From a checkpoint of a small transformer trained on Wikipedia: MLP 1024 GELU, a variant of Muon for these matrices.
MLP neurons of a small language model. Each row is named by its layer, matrix (down: output weights) and neuron, and shows model dimensions 128-255. Each number is 50 + 10 x the weight over its row's rms, rounded and kept within 0 to 99.
A block is one neuron, or neurons of one layer that tend to fire together. Before each block is what it responds to, as a language model described it from the Wikipedia text at the highest values.

Responds to: Structured data field separators
L11.down44:58 54 39 61 45 63 27 62 61 59 46 46 34 59 51 51 50 40 54 42 42 43 38 48 37 73 30 54 53 70 66 46 48 50 67 47 42 55 62 40 50 51 58 55 49 41 53 68 63 50 61 57 45 51 39 59 53 46 51 51 62 52 50 41 59 36 63 66 87 43 41 61 39 57 50 55 60 40 54 47 25 58 52 61 46 54 44 31 41 66 82 60 48 36 41 61 32 39 46 44 47 54 55 49 62 47 25 54 47 50 33 42 55 52 47 47 53 64 47 40 64 46 39 54 49 50 43 49
L11.down49:58 68 52 42 27 60 65 43 49 75 49 51 46 48 42 37 47 47 53 50 46 72 52 58 54 43 57 61 57 50 11 61 52 51 39 65 52 50 53 37 65 44 50 52 32 63 51 36 48 40 72 48 31 41 61 41 46 41 39 42 39 27 64 40 46 60 66 50 69 73 41 37 45 68 45 46 44 51 47 40 31 42 51 50 37 64 61 59 51 52 44 31 47 49 38 56 33 43 69 44 59 63 43 60 50 54 47 44 31 24 45 51 50 58 47 53 40 50 42 38 40 52 56 49 57 47 30 48
L11.down71:34 47 52 57 54 44 47 50 55 43 49 57 59 46 43 44 42 68 53 79 40 72 71 71 34 53 49 58 49 41 55 57 49 29 64 42 45 60 79 49 38 48 50 52 56 45 66 39 49 50 57 63 40 48 55 41 40 53 47 33 65 43 45 48 55 48 55 60 58 49 50 44 39 37 54 45 51 49 75 26 44 51 35 62 35 38 50 49 39 31 40 49 34 63 43 54 34 47 60 55 50 67 48 41 63 44 57 58 62 48 58 50 47 52 25 59 67 53 55 50 56 18 36 68 43 51 53 45
L11.down78:35 56 40 35 39 41 40 39 44 41 64 58 47 48 42 43 48 47 55 53 59 42 34 59 41 67 57 59 55 46 36 53 61 48 46 40 35 58 48 66 56 47 31 46 43 48 46 54 74 54 39 44 69 74 53 53 43 36 62 48 40 58 40 35 46 43 42 50 46 52 50 66 59 40 42 39 38 26 56 64 66 61 40 63 36 27 63 36 38 58 44 48 52 37 59 43 44 61 45 56 51 48 53 44 46 47 55 56 46 69 44 53 26 27 40 63 55 63 48 63 62 37 59 49 46 52 47 56
L11.down199:46 64 71 66 41 50 51 59 56 67 46 54 62 49 39 64 63 61 45 47 31 58 42 45 45 72 45 62 49 35 54 38 60 75 54 37 53 52 42 36 50 33 50 55 43 49 61 50 72 56 52 48 54 58 72 61 45 33 57 55 47 40 47 53 48 59 57 36 47 47 45 61 53 57 46 60 74 57 49 53 55 50 49 36 33 34 54 48 56 32 32 55 49 32 41 40 45 57 40 38 59 43 65 61 63 50 51 59 45 55 45 65 57 40 40 63 54 49 53 39 62 37 33 52 56 48 56 43
L11.down317:62 47 44 31 49 50 59 37 56 53 54 31 44 38 43 67 47 60 36 51 48 58 57 38 33 57 44 50 45 69 68 45 45 72 51 57 59 65 53 43 57 79 45 54 31 54 54 57 53 34 40 68 58 50 45 42 57 57 46 51 41 57 36 62 40 33 32 71 53 40 46 60 63 44 48 60 54 52 62 56 37 48 47 60 55 50 61 25 66 46 36 60 45 28 42 43 66 56 54 29 41 61 45 40 55 57 39 57 52 57 68 57 34 46 55 61 51 34 65 36 41 56 58 50 66 49 54 56
L11.down351:72 44 52 49 43 70 35 52 59 49 39 43 51 50 60 49 53 37 23 50 33 53 46 49 40 46 55 54 59 38 48 45 51 57 61 64 58 40 59 50 59 31 60 57 59 43 50 47 54 50 49 68 34 52 39 39 44 54 52 50 61 54 50 55 55 37 50 45 32 50 36 52 73 70 55 60 54 30 59 63 46 66 40 52 63 37 43 30 33 45 67 55 47 59 58 56 49 62 38 59 50 53 52 15 42 51 42 46 42 57 62 61 40 39 59 61 44 51 43 67 55 29 42 35 64 66 41 51
L11.down359:58 41 65 27 39 25 55 46 43 45 58 49 50 39 51 35 53 33 58 71 52 57 49 48 61 38 49 47 55 42 56 56 45 42 53 37 61 32 52 61 75 56 38 30 62 56 54 61 51 59 47 40 43 62 52 60 58 62 40 52 41 45 48 55 51 66 44 25 58 50 48 53 51 58 40 54 43 49 56 54 50 42 56 42 48 53 55 35 60 23 61 55 58 61 52 58 58 50 35 70 25 45 42 66 54 48 44 64 56 45 53 40 41 40 63 44 42 59 42 54 47 45 51 53 58 43 55 58
L11.down417:56 44 41 55 40 45 45 65 22 65 53 60 32 45 39 55 61 55 47 46 40 42 68 34 60 39 56 66 43 44 46 48 57 45 42 61 49 37 57 55 52 72 55 55 53 37 29 51 38 48 60 35 46 33 42 38 31 58 65 69 52 44 39 52 68 61 48 49 56 42 51 50 41 32 49 43 47 34 36 53 51 50 42 49 47 43 44 50 50 55 58 63 59 68 62 65 67 77 51 63 35 52 30 56 62 33 56 49 56 49 48 43 21 30 41 41 48 60 48 63 56 50 50 51 47 60 40 48
L11.down622:28 44 56 36 56 57 41 52 48 50 48 21 48 58 62 68 62 67 45 63 50 55 41 46 44 31 50 45 48 39 26 45 63 52 46 46 41 60 49 60 46 47 33 60 52 52 56 54 68 64 38 52 49 65 46 48 59 49 37 33 45 67 56 46 44 65 49 55 29 47 42 53 38 49 53 46 37 54 59 42 49 73 56 35 49 40 22 44 55 44 63 25 58 63 44 42 61 52 36 49 75 64 45 35 63 46 61 57 49 52 50 44 60 45 62 47 60 43 51 58 58 63 44 56 49 51 49 45
L11.down629:56 46 51 49 53 48 56 52 42 45 39 64 54 64 48 50 60 61 44 65 45 45 53 55 49 34 48 58 42 53 68 51 42 57 32 44 43 47 58 60 64 41 51 69 51 38 56 43 54 42 50 52 67 65 36 55 60 47 57 58 44 48 45 60 50 39 57 55 33 64 54 60 34 50 52 39 71 50 45 47 31 39 33 69 41 50 36 52 56 56 58 69 44 66 44 41 53 48 61 51 70 52 42 57 48 52 43 52 63 53 36 43 52 49 45 57 60 32 46 42 46 56 48 51 32 52 47 57
L11.down771:51 53 65 52 54 56 53 54 48 41 54 59 48 41 45 47 45 45 55 30 42 41 62 67 59 62 80 32 42 70 76 51 65 40 63 47 33 40 60 42 51 40 36 49 54 39 47 60 41 50 53 56 54 56 49 49 67 53 42 58 35 65 51 26 33 48 52 45 46 31 50 77 42 43 33 45 59 53 44 46 48 49 51 54 61 37 53 57 45 60 52 51 48 59 36 58 46 57 64 47 65 48 68 63 54 72 58 60 50 62 48 50 51 45 61 55 69 42 58 64 47 49 51 58 40 54 49 46
L11.down844:48 33 73 48 49 34 61 58 46 48 57 43 46 29 40 49 46 38 57 48 54 61 61 41 59 74 42 42 56 38 36 67 48 32 49 59 57 65 56 64 53 53 34 61 45 51 45 68 44 53 57 34 49 56 56 49 54 54 54 50 33 45 53 44 48 59 67 56 68 53 54 48 29 45 43 35 38 41 42 55 58 54 40 39 53 49 50 36 62 50 60 51 40 61 61 35 57 48 57 37 36 31 49 57 54 45 38 54 35 54 66 51 50 16 47 51 57 64 62 51 65 28 72 56 66 46 59 45
L11.down870:48 77 49 64 36 34 63 54 51 48 51 58 54 42 62 56 45 45 58 49 58 46 46 47 44 54 35 41 60 51 52 50 44 30 56 43 55 43 46 46 51 59 52 28 39 58 34 53 53 52 37 52 49 60 58 50 45 41 58 48 41 54 61 51 43 38 38 52 52 50 39 49 52 34 41 40 57 46 56 47 31 46 60 62 50 53 51 61 64 44 60 67 54 57 42 33 52 55 48 54 41 45 42 27 45 49 50 60 37 50 49 56 35 45 61 63 53 58 43 41 70 32 45 42 43 53 70 64
L11.down955:64 40 63 48 41 33 60 47 54 52 52 47 47 61 70 52 40 48 61 58 55 43 46 40 50 59 40 59 36 32 69 33 35 56 42 59 51 43 43 59 58 49 57 46 61 54 46 74 60 49 57 33 32 56 59 37 40 46 41 67 41 49 46 67 55 56 43 69 52 66 46 46 37 58 46 38 51 56 68 48 40 34 64 54 52 51 47 64 50 50 32 52 33 52 62 29 31 61 52 69 73 45 56 49 59 60 57 50 38 60 55 62 54 44 55 62 52 52 60 36 48 54 55 47 57 40 41 46
L11.down1011:42 47 50 66 52 68 40 62 54 50 44 36 45 40 42 47 48 66 59 42 49 58 36 46 41 54 42 62 41 44 51 50 54 42 50 64 51 68 32 68 47 67 58 39 45 62 36 61 39 45 58 34 52 37 51 36 45 46 43 41 42 53 70 39 49 42 60 46 51 57 29 55 52 43 65 65 62 52 57 31 30 46 53 49 42 57 48 63 58 57 61 64 55 52 48 24 68 60 52 50 54 53 30 45 57 64 56 37 47 56 58 36 61 31 58 44 45 61 45 43 47 59 46 55 61 37 67 46

Responds to: Passive past participles
L11.down52:56 42 49 49 63 49 49 50 46 41 56 56 46 40 67 53 42 37 44 44 58 42 62 49 55 48 40 58 51 48 50 56 57 42 69 51 42 47 48 62 46 63 70 49 43 51 40 41 41 57 59 59 55 49 79 66 39 43 59 48 30 43 59 55 57 54 62 44 50 50 48 45 55 40 43 53 42 40 39 61 30 45 51 51 55 54 47 59 44 53 58 51 42 58 43 49 74 57 64 27 37 40 52 67 44 45 39 62 45 46 60 39 59 67 72 43 57 68 61 40 38 33 45 39 22 63 52 46
L11.down81:38 46 40 59 35 42 60 69 39 54 44 60 61 29 38 46 29 54 54 41 46 49 52 54 41 67 59 51 58 39 37 43 64 61 67 47 65 51 61 40 34 52 56 44 46 68 65 42 42 39 47 59 55 69 51 55 48 36 47 41 22 59 60 44 59 52 51 35 47 47 49 45 55 67 47 50 40 56 41 67 66 72 49 70 59 47 45 52 34 53 43 61 46 57 45 48 60 61 36 51 28 46 54 48 63 66 54 48 53 49 50 43 64 45 41 56 64 45 43 38 56 49 54 59 57 54 44 60
L11.down89:53 32 52 60 53 55 49 47 41 56 52 43 43 39 58 36 54 51 60 73 58 35 44 43 47 57 37 45 50 70 61 49 44 55 52 57 44 56 34 53 39 45 58 43 63 51 53 35 48 63 49 52 47 52 38 60 31 40 46 49 54 55 36 57 41 53 52 38 50 42 51 46 59 44 48 61 61 50 55 38 55 44 68 62 44 56 35 62 60 49 50 61 59 54 39 60 75 62 58 42 69 50 45 48 58 42 32 27 30 58 34 44 45 48 46 36 49 53 56 62 44 47 61 54 22 28 41 33
L11.down107:38 30 57 37 61 32 47 45 58 59 51 44 48 49 61 33 44 72 53 58 48 43 62 65 48 53 57 47 54 59 54 51 61 45 52 58 71 45 46 59 60 56 61 36 42 26 36 37 64 55 47 54 58 60 42 31 70 61 59 56 44 31 62 70 54 52 62 31 55 58 49 56 37 71 47 57 55 52 43 51 45 58 48 57 48 35 47 48 59 40 51 57 42 36 65 40 72 45 40 53 45 61 40 58 44 53 47 66 39 51 54 54 60 45 38 44 51 40 65 46 47 39 59 55 42 54 59 39
L11.down164:25 54 49 51 45 27 44 27 37 70 42 32 53 58 65 54 67 62 56 43 64 60 46 47 39 43 62 49 45 51 49 48 27 66 43 55 45 52 52 48 58 47 39 52 56 41 57 46 53 54 42 44 44 34 47 55 63 49 62 28 59 69 43 56 54 44 63 30 39 60 42 44 38 36 53 81 48 51 44 55 57 59 45 48 55 48 40 47 50 53 57 55 42 65 51 62 44 48 52 50 73 64 41 65 56 28 41 59 54 53 68 55 51 55 36 51 47 69 42 54 54 45 51 39 69 57 27 41
L11.down165:46 42 32 34 47 54 59 45 38 21 64 61 55 37 47 49 42 43 41 52 66 59 64 44 54 50 49 52 49 41 49 37 48 36 49 50 39 51 48 43 49 52 47 65 37 62 57 38 58 64 40 55 49 21 51 47 52 71 62 51 44 60 42 50 42 58 46 63 52 58 52 62 37 35 45 47 43 49 46 55 48 62 59 59 58 42 49 40 44 47 59 51 52 45 32 54 57 56 53 46 39 44 51 37 45 52 44 46 54 49 40 58 51 57 61 58 33 51 65 39 62 59 45 68 49 59 59 45
L11.down169:49 46 46 36 36 51 32 44 39 54 43 39 47 72 56 55 57 64 43 41 55 45 40 45 54 50 47 43 47 60 42 54 47 37 66 45 48 52 67 59 60 72 50 52 66 55 56 39 37 50 67 50 56 35 54 41 48 56 49 54 49 58 50 66 62 47 39 57 74 57 50 54 49 38 41 49 51 56 48 63 46 50 37 54 45 54 42 27 60 41 25 50 43 58 49 49 39 49 49 61 62 57 55 60 53 53 39 47 69 70 43 38 35 38 48 32 45 31 36 52 44 72 47 58 64 66 54 51
L11.down189:63 40 54 55 50 43 60 62 62 53 52 52 65 48 38 40 52 74 37 59 58 49 53 63 51 58 46 57 55 60 25 71 42 65 45 60 43 43 47 42 55 55 48 64 44 52 51 48 44 76 60 49 59 50 46 53 66 61 44 39 55 49 67 42 58 61 57 52 66 51 46 27 47 42 50 44 60 39 56 56 33 42 32 52 57 44 57 62 59 49 62 39 42 36 30 45 58 34 49 56 41 41 56 35 47 54 43 32 47 31 42 67 49 53 43 57 48 49 62 40 57 44 44 55 64 48 37 58
L11.down329:43 49 40 54 64 64 39 49 65 55 52 36 64 38 52 58 42 48 51 64 65 53 49 52 49 68 48 63 45 60 72 45 43 53 50 66 55 50 62 42 53 51 54 43 54 58 53 62 50 46 57 69 50 59 48 47 44 54 56 49 62 51 59 54 24 49 63 66 48 32 48 61 57 54 67 57 51 60 39 28 52 47 59 51 46 50 62 37 66 51 47 40 66 49 61 47 51 53 46 50 34 47 40 41 39 39 45 68 60 30 63 51 77 47 51 41 40 48 53 46 46 61 45 47 45 48 51 30
L11.down383:64 32 54 59 35 58 49 59 54 56 40 44 66 41 63 60 47 54 55 60 45 64 27 51 52 43 40 49 48 64 79 51 49 48 80 37 55 51 61 51 45 58 42 56 38 54 67 43 58 40 43 50 37 54 58 54 59 36 37 53 37 52 46 36 27 47 47 43 51 41 44 43 53 49 66 50 53 43 41 24 42 62 55 50 61 46 64 37 56 47 48 56 43 48 44 27 28 55 64 43 49 44 58 47 76 53 53 48 41 59 65 49 54 47 63 58 66 38 38 59 44 52 50 60 58 63 51 50
L11.down578:54 42 63 59 49 48 44 35 60 75 55 53 48 48 56 59 45 54 51 77 44 62 50 39 47 50 45 50 43 56 44 62 44 59 45 52 51 42 38 65 66 51 44 53 64 46 47 59 30 67 39 58 51 26 52 61 57 50 69 57 49 55 57 46 51 45 40 47 64 39 47 57 39 37 51 37 55 52 57 35 51 49 60 59 44 45 54 47 45 50 53 55 39 37 34 57 67 65 67 49 55 54 65 48 43 40 41 43 57 55 55 41 36 65 51 56 59 56 54 26 42 54 60 49 46 49 57 35
L11.down812:70 74 38 28 57 53 53 50 49 55 50 42 41 56 41 58 52 64 53 58 52 59 45 65 50 51 48 30 51 53 41 58 51 50 57 57 36 45 33 33 33 39 37 51 46 61 42 58 54 45 48 53 30 42 52 60 55 56 55 49 35 50 46 51 37 47 54 66 49 57 73 61 49 57 51 56 49 48 62 29 44 57 53 41 67 65 48 56 56 36 54 45 46 56 61 86 40 56 54 40 49 57 39 53 46 57 36 66 26 49 47 61 35 50 48 51 48 40 53 49 49 42 57 50 64 54 68 44
L11.down913:56 47 67 56 56 36 67 41 62 45 36 32 47 40 43 49 63 53 51 56 45 54 54 68 40 35 58 67 48 59 74 62 56 47 48 47 49 36 53 49 65 53 67 50 34 47 56 34 54 52 48 43 65 39 42 53 62 42 30 29 40 44 55 37 58 78 54 55 63 51 49 53 63 56 34 49 53 50 62 50 43 46 53 47 59 45 42 48 50 51 61 47 55 51 50 57 61 41 69 24 70 55 25 30 44 53 58 48 41 54 48 55 54 44 53 58 46 33 74 56 32 42 64 49 48 59 41 45
L11.down931:49 39 62 56 56 65 48 66 52 62 43 53 61 39 65 41 42 53 36 35 58 57 48 54 49 35 56 52 46 56 35 42 61 49 39 58 82 52 43 51 32 53 56 43 52 61 49 59 43 42 39 37 53 51 47 47 61 52 46 55 64 52 41 28 52 35 53 60 48 58 43 60 37 43 51 53 36 48 58 45 46 58 41 49 52 61 36 65 48 48 28 54 65 38 60 42 51 49 64 60 46 67 39 40 59 51 52 51 41 48 50 38 47 55 42 40 59 57 54 56 43 47 62 53 43 70 57 47
L11.down984:71 56 49 62 57 56 41 39 41 54 68 51 29 57 63 42 52 35 45 43 67 36 43 46 49 43 48 56 51 49 60 44 38 28 60 61 53 42 52 54 43 46 58 48 36 47 59 51 69 46 55 66 41 43 34 57 48 58 46 39 53 44 51 49 49 66 44 46 49 42 53 52 65 50 51 75 41 67 64 55 72 42 46 46 46 52 65 42 69 46 68 50 39 38 48 48 43 66 53 54 49 53 47 45 56 41 45 30 49 65 44 68 59 48 49 55 49 63 48 48 41 59 59 46 37 48 47 28
L11.down1005:49 67 46 39 52 64 35 49 57 47 57 39 56 38 53 58 60 49 63 55 70 54 53 30 41 50 36 50 50 57 57 37 53 44 51 51 42 48 56 61 51 70 47 54 60 41 52 44 53 40 66 48 51 57 34 73 45 48 56 61 37 48 59 51 41 35 65 69 49 50 27 46 55 58 57 41 59 84 41 51 36 37 54 51 49 47 62 41 42 59 39 53 56 55 65 56 48 38 59 40 42 62 37 54 47 59 31 45 74 43 51 24 58 55 56 51 60 38 45 59 52 62 70 54 38 43 52 43

Responds to: Passive past participles
L9.down71:55 42 44 59 41 42 68 61 58 48 49 56 50 47 23 50 47 51 62 51 38 42 41 57 44 65 63 43 55 56 53 62 60 65 44 46 44 67 42 44 42 74 39 42 45 35 60 68 35 44 55 50 44 58 43 50 62 35 50 46 38 50 50 49 46 52 66 46 32 47 62 27 39 50 62 39 52 48 46 44 59 64 56 60 38 57 61 51 37 39 44 39 63 48 58 45 61 55 47 52 41 46 58 54 42 64 36 42 47 50 51 54 52 45 63 68 49 61 46 34 50 56 43 55 44 51 55 49
L9.down627:67 48 62 35 53 58 61 56 38 65 51 54 50 38 19 37 55 43 61 44 41 46 38 64 53 56 50 46 48 34 59 49 61 51 57 55 35 53 51 52 53 53 57 65 46 51 43 66 25 72 70 71 64 56 45 54 50 53 50 51 54 47 59 38 53 63 48 52 24 55 48 29 28 50 60 39 47 54 53 46 52 42 45 47 54 39 62 57 51 62 59 41 46 56 59 58 48 62 57 54 33 53 65 69 51 34 27 29 71 54 53 45 45 49 52 56 43 54 38 48 32 33 61 51 70 50 32 39
L9.down782:51 49 45 29 56 43 53 34 36 51 60 57 46 52 63 62 50 39 57 41 41 42 41 56 33 79 39 47 63 54 54 66 54 52 56 38 39 31 60 36 36 52 43 65 56 33 45 67 42 37 34 70 37 65 46 52 49 50 65 33 73 52 55 61 39 49 47 44 43 41 52 32 59 59 44 60 48 58 59 52 48 29 52 52 35 67 59 43 52 46 43 61 56 53 60 65 60 29 46 56 55 42 54 62 49 45 46 45 30 57 54 45 58 46 67 43 55 54 51 53 39 45 62 43 30 67 41 35
L9.down949:46 44 53 38 56 54 55 53 59 64 48 65 40 44 52 39 32 52 37 53 45 32 46 54 55 61 42 51 57 50 58 45 46 49 67 51 43 41 65 39 49 46 56 39 57 45 48 52 40 68 63 63 77 33 40 50 49 36 60 36 47 34 73 46 39 44 37 52 50 56 50 39 57 62 37 44 55 55 40 43 58 56 44 40 70 39 80 45 52 52 44 39 67 75 49 38 40 41 55 62 47 55 61 70 42 51 60 49 53 70 63 73 51 45 67 37 46 57 62 55 54 39 57 69 44 32 64 48

Responds to: Chart and release data
L8.down581:58 54 57 59 51 41 47 40 51 53 37 49 43 41 53 66 35 30 49 68 60 59 54 47 40 44 45 51 42 60 70 45 40 31 47 44 41 58 53 47 44 49 51 52 42 60 55 57 38 63 43 73 41 29 47 21 58 61 63 64 43 55 36 53 60 26 50 63 55 52 48 63 63 42 45 57 59 45 72 44 48 38 42 57 48 38 56 45 60 26 48 39 45 44 70 63 39 43 56 40 71 52 37 52 55 55 62 58 66 47 49 45 47 34 59 46 46 48 49 64 44 52 50 55 34 58 77 52

Responds to: Past participles and century digits
L8.down441:56 57 51 48 46 36 54 65 35 45 70 54 49 49 43 56 19 55 62 39 68 63 51 29 38 48 50 42 55 49 53 52 47 29 61 65 45 29 50 42 51 49 58 44 51 52 58 56 40 39 56 63 37 61 39 47 35 39 32 40 41 67 42 54 34 38 28 64 47 41 62 50 54 65 40 40 63 56 45 55 60 67 45 50 52 49 55 42 51 47 42 49 37 56 75 55 62 51 54 50 36 45 43 43 60 47 45 57 61 59 42 53 51 33 45 49 51 61 56 47 46 45 38 57 59 58 56 54